Weights of a small GPT-style language model, trained from scratch on English Wikipedia: 6045 steps.
MLP neurons of a small language model. Each row is named by its layer, matrix (up: input weights; down: output weights) and neuron, and shows model dimensions 112-207. Each number is 200 + 40 x the weight over its row's rms, rounded and kept within 0 to 999.
After each neuron's rows, "fires on" lists the tokens most often at its 100 highest values on Wikipedia text that the model never trained on; "fires before" lists the tokens most often just after its 100 highest values on Wikipedia text that the model never trained on. A number after a token or word is its count.

L10.up931,101,185,217,139,173,137,193,183,256,211,199,176,245,237,199,238,224,200,249,224,290,193,190,107,158,257,187,177,205,180,186,219,209,208,196,173,172,253,226,220,230,177,234,159,170,215,169,128,224,203,230,166,238,181,247,178,113,205,152,176,212,172,153,226,146,145,220,174,171,164,166,182,146,238,207,200,296,223,218,132,188,224,161,175,220,234,232,134,184,67,218,235,239,242,185,211
L10.down931,126,222,211,205,211,173,200,160,195,209,118,170,224,219,246,250,267,160,226,186,200,237,162,210,168,164,284,191,228,164,136,178,185,112,228,157,163,198,212,165,240,284,156,237,170,197,162,164,196,229,194,233,209,188,177,197,269,203,234,182,229,153,177,156,203,193,188,202,224,231,179,221,148,267,249,236,183,186,183,160,148,165,249,195,210,218,221,282,201,250,231,164,183,270,189,230
fires on: " " 20, "–" 19, "." 6, "- " 6, "- Occup" 4, "| " 4
fires before: "2" 22, ":" 16, " Ro" 7, " A" 4, "ation:" 4

L13.up377,262,151,226,249,175,252,193,197,226,260,219,238,264,202,190,236,182,211,253,250,170,288,227,173,153,175,244,153,221,232,155,217,224,145,152,198,180,186,150,195,159,252,186,188,201,202,246,197,105,207,252,181,177,241,240,225,216,258,267,198,186,235,196,110,265,210,177,288,144,179,212,254,188,194,170,210,159,155,187,313,182,133,246,270,187,233,198,130,237,157,197,110,237,209,233,205
L13.down377,216,200,203,191,208,200,233,218,153,229,161,196,251,182,215,146,205,197,239,165,189,218,226,188,178,206,229,141,223,212,244,170,149,155,151,266,217,184,126,197,139,222,169,158,206,257,240,228,150,261,250,188,156,266,205,140,224,271,222,224,175,225,196,157,200,239,208,300,217,271,174,172,178,163,217,171,155,219,216,253,175,204,198,195,142,171,227,140,205,194,264,184,235,228,221,201
fires on: " | " 31, "| " 27, "\n" 10, "1" 8, "°N " 5, " " 4
fires before: "5" 32, "4" 28, "6" 8, "3" 5, "957" 4

L3.up264,235,211,154,257,124,220,204,202,206,213,193,222,284,207,237,190,248,240,249,173,262,171,152,149,222,219,198,156,193,167,203,228,265,193,185,181,167,158,186,157,128,246,154,251,153,109,104,146,195,180,245,256,263,178,282,174,174,238,270,221,189,164,216,196,212,165,132,174,120,148,169,209,170,221,166,187,180,260,134,212,167,159,235,130,286,158,202,182,229,181,198,251,255,253,174,214
L3.down264,221,149,188,266,152,226,215,253,176,251,275,234,222,226,224,234,213,279,149,233,181,200,186,257,168,253,172,177,171,180,229,266,282,161,226,170,228,141,198,176,208,226,268,197,151,166,144,171,169,179,283,216,241,211,187,134,218,162,206,225,203,149,168,219,205,256,131,196,201,191,222,208,213,165,125,182,167,145,258,172,162,160,226,185,213,236,154,203,178,198,217,343,239,206,190,226
fires on: ", " 97
fires before: "1" 49, "2" 34

L6.up741,157,204,226,219,204,160,188,164,263,190,201,261,190,212,141,235,225,175,278,212,208,223,252,173,228,146,196,160,162,156,205,180,174,149,211,258,155,234,205,188,181,245,167,156,237,193,183,217,144,200,208,251,251,232,220,233,271,247,211,209,220,209,246,179,194,155,188,235,253,224,216,197,166,149,185,155,214,209,162,103,120,97,219,204,275,266,231,264,226,131,153,165,196,205,219,181
L6.down741,180,246,198,210,179,193,224,230,188,217,159,272,151,178,191,207,194,238,229,226,236,173,204,182,172,167,249,201,270,168,152,207,205,151,169,216,210,199,134,188,205,177,225,192,257,222,192,232,253,214,198,221,232,202,168,187,118,229,187,280,251,261,224,214,212,152,167,213,234,226,159,168,89,242,176,165,93,212,260,188,152,239,190,223,207,164,191,127,154,172,116,174,157,120,178,214
fires on: " | " 27, " |" 23, "0" 14, "1" 4
fires before: "\n" 21, " | " 18, "0" 16, " |" 11, "1" 5, "–" 4

L4.up5,185,195,230,253,186,166,196,152,227,228,206,236,185,266,199,220,181,212,176,242,145,141,175,188,234,197,250,192,176,247,231,170,237,222,171,189,190,224,261,171,226,204,214,200,220,115,192,194,203,161,192,158,280,167,194,212,167,224,177,194,198,176,154,181,165,144,270,167,177,122,244,172,179,250,328,186,249,234,245,188,238,125,219,221,182,204,258,199,181,223,183,188,223,168,181,160
L4.down5,127,205,199,205,205,200,231,241,235,183,152,207,178,150,287,219,156,185,174,178,234,198,151,214,164,179,198,190,227,194,201,226,163,237,277,179,269,182,195,207,228,254,153,222,202,245,165,246,197,193,215,116,179,149,250,179,208,133,197,180,290,162,211,222,201,229,155,242,231,224,151,180,212,244,320,202,137,186,175,293,191,258,171,231,182,248,216,185,243,185,88,213,193,204,191,305
fires on: "0" 95
fires before: " | " 43, " |" 17, "." 7, "–" 5, "; " 4

L10.up302,152,192,218,182,179,197,183,232,133,160,244,238,266,190,206,217,211,209,195,277,243,193,242,212,133,194,206,227,167,230,177,243,192,167,230,211,219,180,177,207,145,125,145,248,165,205,200,218,192,208,270,164,169,199,222,190,217,261,227,158,229,203,210,192,176,201,272,152,170,148,205,252,200,216,259,127,215,238,220,169,277,195,200,207,181,165,279,199,148,138,148,179,225,245,253,193
L10.down302,167,187,295,244,226,177,239,186,111,173,213,161,168,123,225,159,212,215,164,201,216,209,162,243,217,255,140,174,219,125,130,199,246,173,223,244,168,273,202,236,207,254,40,215,171,229,142,236,234,283,184,162,186,192,229,249,206,164,166,197,172,230,180,198,183,206,201,140,229,210,183,282,220,141,160,273,123,170,147,263,166,256,209,230,239,175,190,149,184,198,188,220,278,212,174,215
fires on: "| " 27, "1" 18, " S" 18, " " 7
fires before: "6" 16, "7" 14, "8" 10, "9" 7, "5" 4

L13.up232,191,243,183,197,108,200,308,218,213,175,215,197,137,183,185,170,206,176,219,225,252,188,114,185,240,202,227,136,170,203,219,211,142,225,236,81,136,142,236,157,193,227,177,158,187,230,190,250,178,211,193,212,206,191,227,132,192,142,222,233,232,162,213,168,152,203,145,175,244,237,223,188,130,217,241,250,182,190,241,220,204,178,241,159,163,191,215,152,167,231,210,195,229,183,198,302
L13.down232,226,236,179,127,203,122,218,179,161,177,187,258,169,168,243,243,209,229,255,266,147,257,292,222,196,277,167,201,171,211,224,228,137,203,180,183,229,222,252,204,230,135,176,237,186,168,234,178,242,291,198,184,218,182,164,207,213,96,218,212,134,118,181,134,209,266,164,189,187,254,142,177,206,159,235,164,217,303,220,220,196,239,215,171,202,218,280,158,183,144,174,157,197,200,187,199
fires on: "| " 25, "\n" 11, "- D" 9, " r" 8, " " 8, " H" 6
fires before: "3" 21, "1" 15, "2" 14, "is" 5, "ating" 5

L6.up663,227,233,228,260,211,188,159,180,165,190,163,209,193,176,130,243,256,208,216,147,177,212,177,193,196,204,182,175,193,218,207,190,228,126,220,131,247,262,192,230,164,167,220,180,179,137,185,237,210,166,199,156,138,105,110,136,215,295,207,224,138,235,220,177,228,170,221,227,148,254,232,225,183,160,153,240,221,250,247,190,275,142,181,249,229,291,120,149,221,221,181,186,168,268,256,215
L6.down663,286,228,191,255,202,176,177,134,193,264,163,144,187,229,137,192,258,215,214,201,178,197,187,263,193,195,275,181,206,164,174,268,181,173,210,193,245,226,225,263,198,160,201,189,96,198,159,182,199,161,251,256,190,211,195,249,199,234,166,187,178,248,249,161,279,142,229,250,180,199,134,200,218,141,258,228,264,208,143,215,215,218,185,217,183,250,179,268,179,240,166,154,243,186,176,243
fires on: "20" 13, "5" 10, "14" 10, "17" 9, "19" 7, "18" 6
fires before: "." 18, " |" 14, " | " 11, "–" 10

L2.up389,133,164,215,158,173,134,191,143,212,141,135,276,266,220,182,172,124,226,238,197,170,228,168,183,181,216,245,232,145,174,174,201,211,264,208,138,207,177,229,231,141,266,261,235,182,227,201,153,185,217,197,185,207,229,227,248,201,140,191,175,230,170,155,201,111,214,225,218,201,182,232,205,205,192,256,143,193,134,250,194,207,187,220,197,217,256,207,273,230,185,144,182,195,132,130,210
L2.down389,134,210,106,197,181,190,261,167,206,169,196,208,278,197,226,168,205,270,210,171,201,231,234,166,178,179,211,182,187,160,206,180,182,261,193,152,158,237,221,175,178,170,213,189,249,182,198,271,140,180,244,181,231,179,161,216,219,214,226,211,196,225,161,117,147,206,153,152,98,191,152,188,216,206,310,118,204,152,96,157,202,130,238,179,232,219,134,238,214,189,218,201,181,218,198,232
fires on: "\n" 73, "\n\n" 27
fires before: "| " 20, "|" 11, "-" 9, "===" 5, "==" 4, "- C" 4

L4.up176,202,177,252,192,211,190,169,178,234,181,221,169,174,119,124,253,223,231,203,196,251,250,180,177,224,154,225,218,211,222,190,173,287,173,200,176,192,236,195,223,169,158,185,204,170,165,119,199,175,220,178,161,137,213,185,170,213,249,177,187,221,247,217,277,211,278,229,139,169,236,175,257,237,181,171,218,138,272,206,216,134,278,169,209,206,201,216,215,171,203,188,154,195,219,208,165
L4.down176,224,204,265,193,186,285,247,190,228,114,149,139,183,153,128,212,204,201,242,212,205,185,136,175,224,215,244,191,223,242,247,168,261,227,167,183,201,202,185,205,154,135,257,212,193,158,119,227,143,204,175,235,179,212,208,196,153,206,273,171,182,212,184,165,207,291,253,231,163,195,224,227,180,177,278,191,193,226,189,234,255,323,157,232,179,244,167,139,226,194,196,170,202,201,165,180
fires on: "5" 30, "0" 9, "50" 5, "nd" 5, "10" 5
fires before: "." 24, " | " 23, " |" 7, "°" 6, "l" 4, ")" 4

L3.up317,111,169,214,164,213,152,174,157,169,218,200,191,176,209,283,201,210,205,175,127,203,141,161,233,195,135,200,155,190,164,255,231,217,165,207,211,247,204,133,222,214,271,260,254,254,155,220,170,211,283,234,172,230,204,236,220,209,204,200,75,211,192,169,178,238,224,186,184,192,227,176,156,208,218,238,232,212,246,210,142,260,147,244,217,143,259,256,266,198,172,142,206,206,219,249,238
L3.down317,215,212,182,222,170,264,220,186,190,163,229,173,203,155,246,259,176,168,159,251,202,147,142,208,157,133,248,173,160,165,159,240,202,242,195,216,175,159,193,276,216,272,227,165,172,221,178,233,298,245,235,222,176,132,216,222,218,214,158,148,239,222,241,233,246,247,249,128,273,240,187,296,181,158,228,193,207,280,183,173,98,139,199,177,161,219,137,250,188,202,186,177,205,174,162,157
fires on: "\n" 98
fires before: "-" 19, "| " 14, "- " 6, " " 5, "  -" 4, "- N" 4

L3.up464,157,208,205,222,243,247,170,201,196,201,222,145,265,220,213,235,220,163,198,240,242,182,144,219,154,135,239,176,181,227,172,249,192,138,234,149,200,223,146,173,171,248,243,172,253,230,207,237,214,209,307,246,235,170,200,137,93,131,161,199,196,191,206,234,188,180,190,172,106,170,219,105,239,167,245,236,229,249,216,219,251,236,189,161,188,233,130,135,269,222,235,224,277,199,293,171
L3.down464,211,237,244,167,250,250,214,233,136,228,223,199,181,215,214,221,193,171,127,238,148,151,229,201,191,178,220,187,142,246,235,214,230,153,284,227,186,187,199,168,198,200,283,192,241,225,170,172,164,225,231,252,296,178,203,240,175,143,97,150,177,221,159,204,191,233,226,166,244,157,229,158,201,256,227,175,150,208,164,302,197,164,168,164,222,168,204,142,218,248,143,244,190,143,270,202
fires on: "\n" 98
fires before: "-" 26, "- B" 13, "- T" 7, "- F" 5, "  -" 5, "- R" 4